MLP neurons of a small language model. Each row is named by its layer, matrix (down: output weights) and neuron, and shows model dimensions 170-340. Each number is 128 + 32 x the weight over its row's rms, rounded and kept within 0 to 255. Numbers have three digits each. A neuron's up and down rows have the sign that makes its largest values positive.
A block is one neuron, or neurons of one layer that tend to fire together. After each block is what it responds to, as a language model described it from the Wikipedia text at the highest values.

L5.down1882:111108116129182148143102137058148098131110131053132082189102145110110086116113174121127142142146140145137069131110124081152093138164166112179154101135108138143138078113154158140176136119145156157173136180164099070105089201137175168058151098091193128155155067137061113120145092091161138145121107079116166112138105136194134171146124118114099139118126093116116157109195143125146171095158097110123104103147118119146114136153175094062134157109075148165140110159123122112170084174066143121128095141130105113128103097159
Description: Closing tokens of dates and codes, such as "to" after a start year (1951 to), a year's last digit (201-4), or letters of abbreviations (EDT, USMA, ISBN).

L5.down1391:117117112182074144128122136142110114152125125147068145139139091144129160163121110114151078135163095101102245142108187138181118188077081179155121136122123072123065037094145115128141155148122182192173129201124187136123135104149116126101133096116119102112105208200206174131090154128088133125155122130149159107111101064041119154173129126115115108141182136096137098075165120105119100124075104121158128113161054178145114083175110162147158089119060136140123079120110156098138140142087145190094132115144144145124124140113
Description: Nouns naming a person's kin or role, often completing a split word, e.g. cousin, son, wife, singer, lecturer, explorer, candidate.

L4.down449:114105098107159085134122104067118187131132108145131117108139156118132163084130120132139113116112184137104096178133086119092134158097154142127146108169095135085162188145082167100073180154147137178140145103140111103074099096130172127158131071085056117143149231120135202101167102150088193174069137038180098177180159085115108096075073152149118100141160165119103132177137084117137145144172130118108144112113163128125156177130056186165140108198141078142145157045165157148136118155145198101146149176085149165100160104152
L4.down865:147161135197205089136109126145135116107103113126104134173122125132094089060148150075118143057147099155133151131111106100095132087113132115074119146045107100101133131162155114112097129119177110092086117069159158095151117098089145151123162118041179142172083138117099133099209143115143151057131115099159136117079152133134157127106116140035140187099210140119140158121081112118169157115134135088115157154122154097126149100139129174105171148094105120106088132086093090089107127118189071089192127154071122100106114090156
L4.down1184:129134173160154137112163138173138144080136147113164161137077148142145101111159155139077114105113092153099196147095163118100153095125134185108098094152143106119157118136138111144120122162099124159132137111104129106187078143143070133154145118171120148196148184149123129138123093109116114128167105141149113131134144128099117127140100143164095115168107121154159070121113117130096147157139069105079145111128112136088139077090184195099146142090150126128193099096119146129113092105088107041138098156180142078180159152091
L4.down1373:117097108130173128148106146139156134088150168124146135173131164126076082104141076212134134221107126144167191088084147105101102106119078201146123126201119123135127172107149109127099126132138156116125146150169108083066126077144116173139140101115116112168148125122136119122077088092190158083089111066211154161158141128148133106147114146106183135108144166093077087125169065074056173086118134114098184122086078157140145115104094092159119071081152135151136159105159091137183107123156157151108154168097152125056143120184
Description: Fires on the conjunction or connector linking two paired items, mostly between two numbers or dates: between 2008 and 2011, 16th or, crease to.

L2.down396:108095126148160192184136086116114137150091094127126195150088118139139099107095110163116162132143118134161255103184098128145065078090104137053170198137207148151099115087124114142092159165075121130080207135112090166189109142122105146080163172143199154135053136142084140099131099117128161104177066105115143100158164032110166076168155162128064153160166137136108170092154129074067155133097109090115102122072114172130158022166119104158140132127109172211186143126123096171152137153223135132112113085107150138092110112135
L2.down449:171151133105205119118106104113145120148125104131127112161112141151122079129107092176172086147145098231202186088145145115161113140163085125138149136139071140169140144181122157146081172139150106138128194105090129124093102152066108118106122052105090143161125165123153093155161157112105192049140202160168131140139115096073115138100133104208102122107177139120157141116128124151089164089140170138133077169047106160126175085149136136122128133127112137137148144179180135198193110139106144148106077133129139145144081188172
L2.down615:180122097164126085136082103170102131111135137164085174106095104123129104067137065105143126095152136116135234154097065077127087051155140190111119094175119127132138114169184126177140184145134150151100191119115129080066143175110137123133128114114101072134147123131137117147129075128105111093136170135140143117123098131110131102121127123103108122146142067144184120141122154145139146125109124146171134135160147128107155104143140137152126128119131123155126103155135146137154110153176171113115056133134113181064177158157
L2.down1907:154117095139144106094154167124115156124118160086113120147183176134126128097130143133115159110087133101060216122086162120105132047149060134086109070149127091140133151064144178136123184145139124139125156113097132137087114137073142102171123143060104125164130140125158187131101099108107117142145140102145133099133100133100058146174117112163125121147125135202156124131106084132127162165107130172169145129140123160141154110090152130131087139127176138129188162085145092103166150104137135160098123218120140182134095059069
Description: Dashes or "to" joining two dates or years in ranges, as in birth–death spans, terms in office, and list entries like "December 26 –"; also section-heading "==" markers.

L2.down307:191118166162130160088131170099140106141083079122095154076111165160102191145106145136111073148090148149128169157118225142117202144121113140184151123113121106147119094150153113123126134181103151139119121139069181131142073157153149095062097097131142136119048108123134144096174146081094113099142128099114198132107097111130173041111082167176125162142136078120137135192112113172194155165160125120153169114124087116131174071188118134151107173158141097121066140046133128124152124168075150159113066127181072112121118206110
L2.down890:061131123168147193124184112131100067106124081157161164088145047069136124122119111104110141151135086142092253112125145137126157148087157084170090099120145142125113107116116107176184095072120113150196141203117180161101162155111090134135141162130165119133160150095060106144177128179094182131108134154184154131161172131098128112172123129138097085116150152153128089189095170109145188101082051100115171125152127140122142121116106125130148091153122144076075135133079114159140133173127092133128135160115162141115144179124
L2.down1097:105130071109107152178178122147134154141136157109097148125163086106180121126100127156156116143063123144107222088161103146138129089130179132135098102068167145108119122134183085146158125013181087110147149120112159131092128172132135186150127120123152183130147120131145091163106136114140145086159060118164128121145126193112133106096119102080139161100139151141174168156155126136129090104119115120092124150140154144141162120122063128139104157175110111124094115161150037166104141108140101124080124172117179142129086166098
L2.down1164:131094097092049175135166103164053149120125173101157146090125114114147126126119109168195173115063144157124223157137126115140093189144104136110055190189171135115155140193114181166132110089143085100188131100079147156124158162087202153133097182138117104169128163047127110102143174189102178117164117156148121093157133097118165096098107146128098146167150105171086171103113122092109163094147053129101149146125100091098119164102132117127098101158070111091101176128129159115109153135122144146142096121156121086101113080102
Description: Mostly the dash opening a new field in Wikipedia infobox lists (Born, Mother, Country) and table-cell pipes, plus weaker cases of "is" after an article's opening subject.

L4.down98:127089121149119106149159080157090126187120119149098142196122169169108107122116193129075107108144125112165148168137108167174140137054132093114111142196118134174095100123075157141219127122170091102104121117133132106102159066200159082098112147108163133162120073154148234186107121104179133163148113133143115118076146144112145101149129129132079108120142128149129099175168170174122138137140127097147119116143083135104103129095102128103090088147101129125075167134106143102096117128185079077126162127109138058117136150068
L4.down372:109096140090139157092122104071159021140125118156100211146166162144100147126123102181124137043170174146123077184149134170093128130111126122100088145110126152141081145112162146113130111080079117116106123131166181162142156076090095080122103132181159095130161106186148111159092164163143151097114106106092142032159152174138178121127214105131157137134174159145045104144107099056167154101089134182129153162121116118079156103116134072114116113102157194104144153146113237180175099136183132206130119132088101110118124209108
L4.down898:229147146117112152106084080092121132109106144109150150190084128146121098151112156129122151106126126173107077188108151107081069156113097122153150163161210120133138123128113130102158172085133121155136130080156121131117056078151125089109152061163142165156162137137145161159095147081147138130134175123131138165119175143170115112111123153129092055134170145142219116135150113112160192063110094119092170191143128179078118156172119090137174144175082065161120178172140133167160103172174084142096085152103154106128128137154
L4.down1528:155163140107096067064116114085111203109155181120172096149137176105108069126180142105146109141125125093121125155104143146106113137120168174108159107117169125087151128109092190204131116163157101078150135117124180109149142106084078118139146125198160146158139091128099088069192101108114114126116192084071121106094124163155074133131116170106100090126157148136094128158044126160195146112102151082075138147136124120148124138103110083136146087140127154083132147141138131089110120146152152138121153136193107140066090122156
Description: Words in biography personal-life sections that lead toward spouses and children, such as two in had two sons, married to, their, younger sister; weaker on scattered tokens in tables and other prose.

L4.down249:106107054114132124159086103149107148234096120082111144147160150101130124166107080104131127158123156134105188117117108126199068099108126130132149164104146146194191074100130167119111152134097091172135142122150109134130131130175139108146144076156067103096131111115175099132190092061131117160128143036159127158086091135113148136144202144159139107211162123091143156111124135122161073093081087130118114117160138125089167147123112143198107105127062151107133112147148083138203119223110087179130093121121120162107141113117
L4.down669:119136094147138125106084085119187095129130167063100144135127105123062138157102145103130083116097108107114255125096158160124096102097131121144156097138126105084128146117130093129077130100134097170130119167165089099104146205166084107138116127124101120089179138124174159122095086147137077143144096109164122113116095152061126095143103054113135162098159115085090027120119135084146104119098116190171098098107127146155139150118097179164116145092156125139150169109161159127150094131160134220137102154103160129179168099118
L4.down1124:101151098129155146144107143156102137132133139098134145197078132079128152167080153125121169184175083119131135135152160094183111151194114149138088101132150187146104145115097134157145110140161094111171139112163096116086102056140104105168154075152090187129096128163183110118107128095115121143136163134078204145093115125113139124142144118174124087161129111133105109062138086100082089169130108154109150106135141130188108116166117143153167154089137091136159100096126115160153209156093160119160131133129107117103119136127
L4.down1526:116084147126137115122143189216102152112160142110145154092201086100111108198131153165117139135170162133141147131125170134184174048159106142170115117143105115139105112112119133233126158082124176151132118132121145084127160136187156121091166153171104116146143130131093123117080142097128139120076132061060165120127071081129094157121114098127099145127107112138135156136175165147067097096063196091155105179148137101149147113116159079206183141096158132079122189111138217132137154164106107145151133107135094082094121114169
Description: Nouns for family members, relations and life events (mother, wife, daughter, born, personal life), usually after his/her in biographies or plot summaries.

L5.down873:117132069121111106172158197121153116139137112110152121136195129082113145138163114143163057138139171100097139107135091184089116025119139089112122124150228097113114111131161134122169161105140112125147165102159099079161102171164119143124168119112118041142121145093152067124138178140158154140152128124099145147172117158086121144057124165151117115088065095178110140174102090147073129143162157069111188183118114151159161081085088115175087119154059178077115102160123084138117176149063125116079163097171130132151124101123
Description: The "is"/"was" (sometimes "a"/"an") right after the title subject and its parenthetical dates in an article's first sentence, e.g. "(born 1977) is"; also weakly table header cells.

L2.down302:112131146095154164068088136255094172152122105183094112106139131095096150141122147110135134130135091089152138136156169038154114139157127127127092082177119151147120093085135177099191122115165159130096137173098079107146121099156107084157182139175141101154143136118165111118129115157119136161117066155146160134142090158128059114160054163188155081136118065121087109100107145141148165097082096086158151090102116145141182175179105119155117134199132152169082191098152087131156108088150100175149134094108139095101120158121
L2.down1411:125227079099129126164064063156135137158147147126086137130146158121171162150132144102174104114196106085122091186112103095168130074120116132173107166128107141141136123148134107118137185133188101129096132123209134137126145201177096122108122126146148125144128123149165160101152144127173087180110126099090104129139122165154079088101142120100092089168167165179158112097153124127133135161122114121103075111177099151175134181143114149118032158125108130100203112122115108106153093097079083130116133165141108149104176161139
L2.down1526:137121140151130158138153125165190087128146143183091169145115137091147140136145187157164129085153088122143051146085115122185052093122145117170136148160128165109136131090127145089165139148164108196059117141148125121076126182151151104118135021168161146128177199121093156165155171205190128138057106064104172089127130152152114112145160077093149078145169116123123113038128079150086195116108177124168104114135077116146170123078174126103167140108177136125148168094127148112151172086124140123089143135104123181096098149178
L2.down1628:129163121138151091049099145163104130103120154137116119143125176109137143220087098138190189194190103088114069091139136152078115119135070136110131089143066108102149137133111175110160138104138114196102091103131086149131116075115140113111164199155141130103172142105188181145128118159063102126089125104127104112070172161118130119141168150106141138177108183159184103116083141122166142098151084120082102153139165125122183162134091143140128105141128116103131161125138166114101121106117101148168129092080124065152076131161
Description: Tokens in biographical Wikipedia text: section-heading pieces (Coaching career, Biography==), the title "=" opening a new article, and kinship nouns like father, family, sister.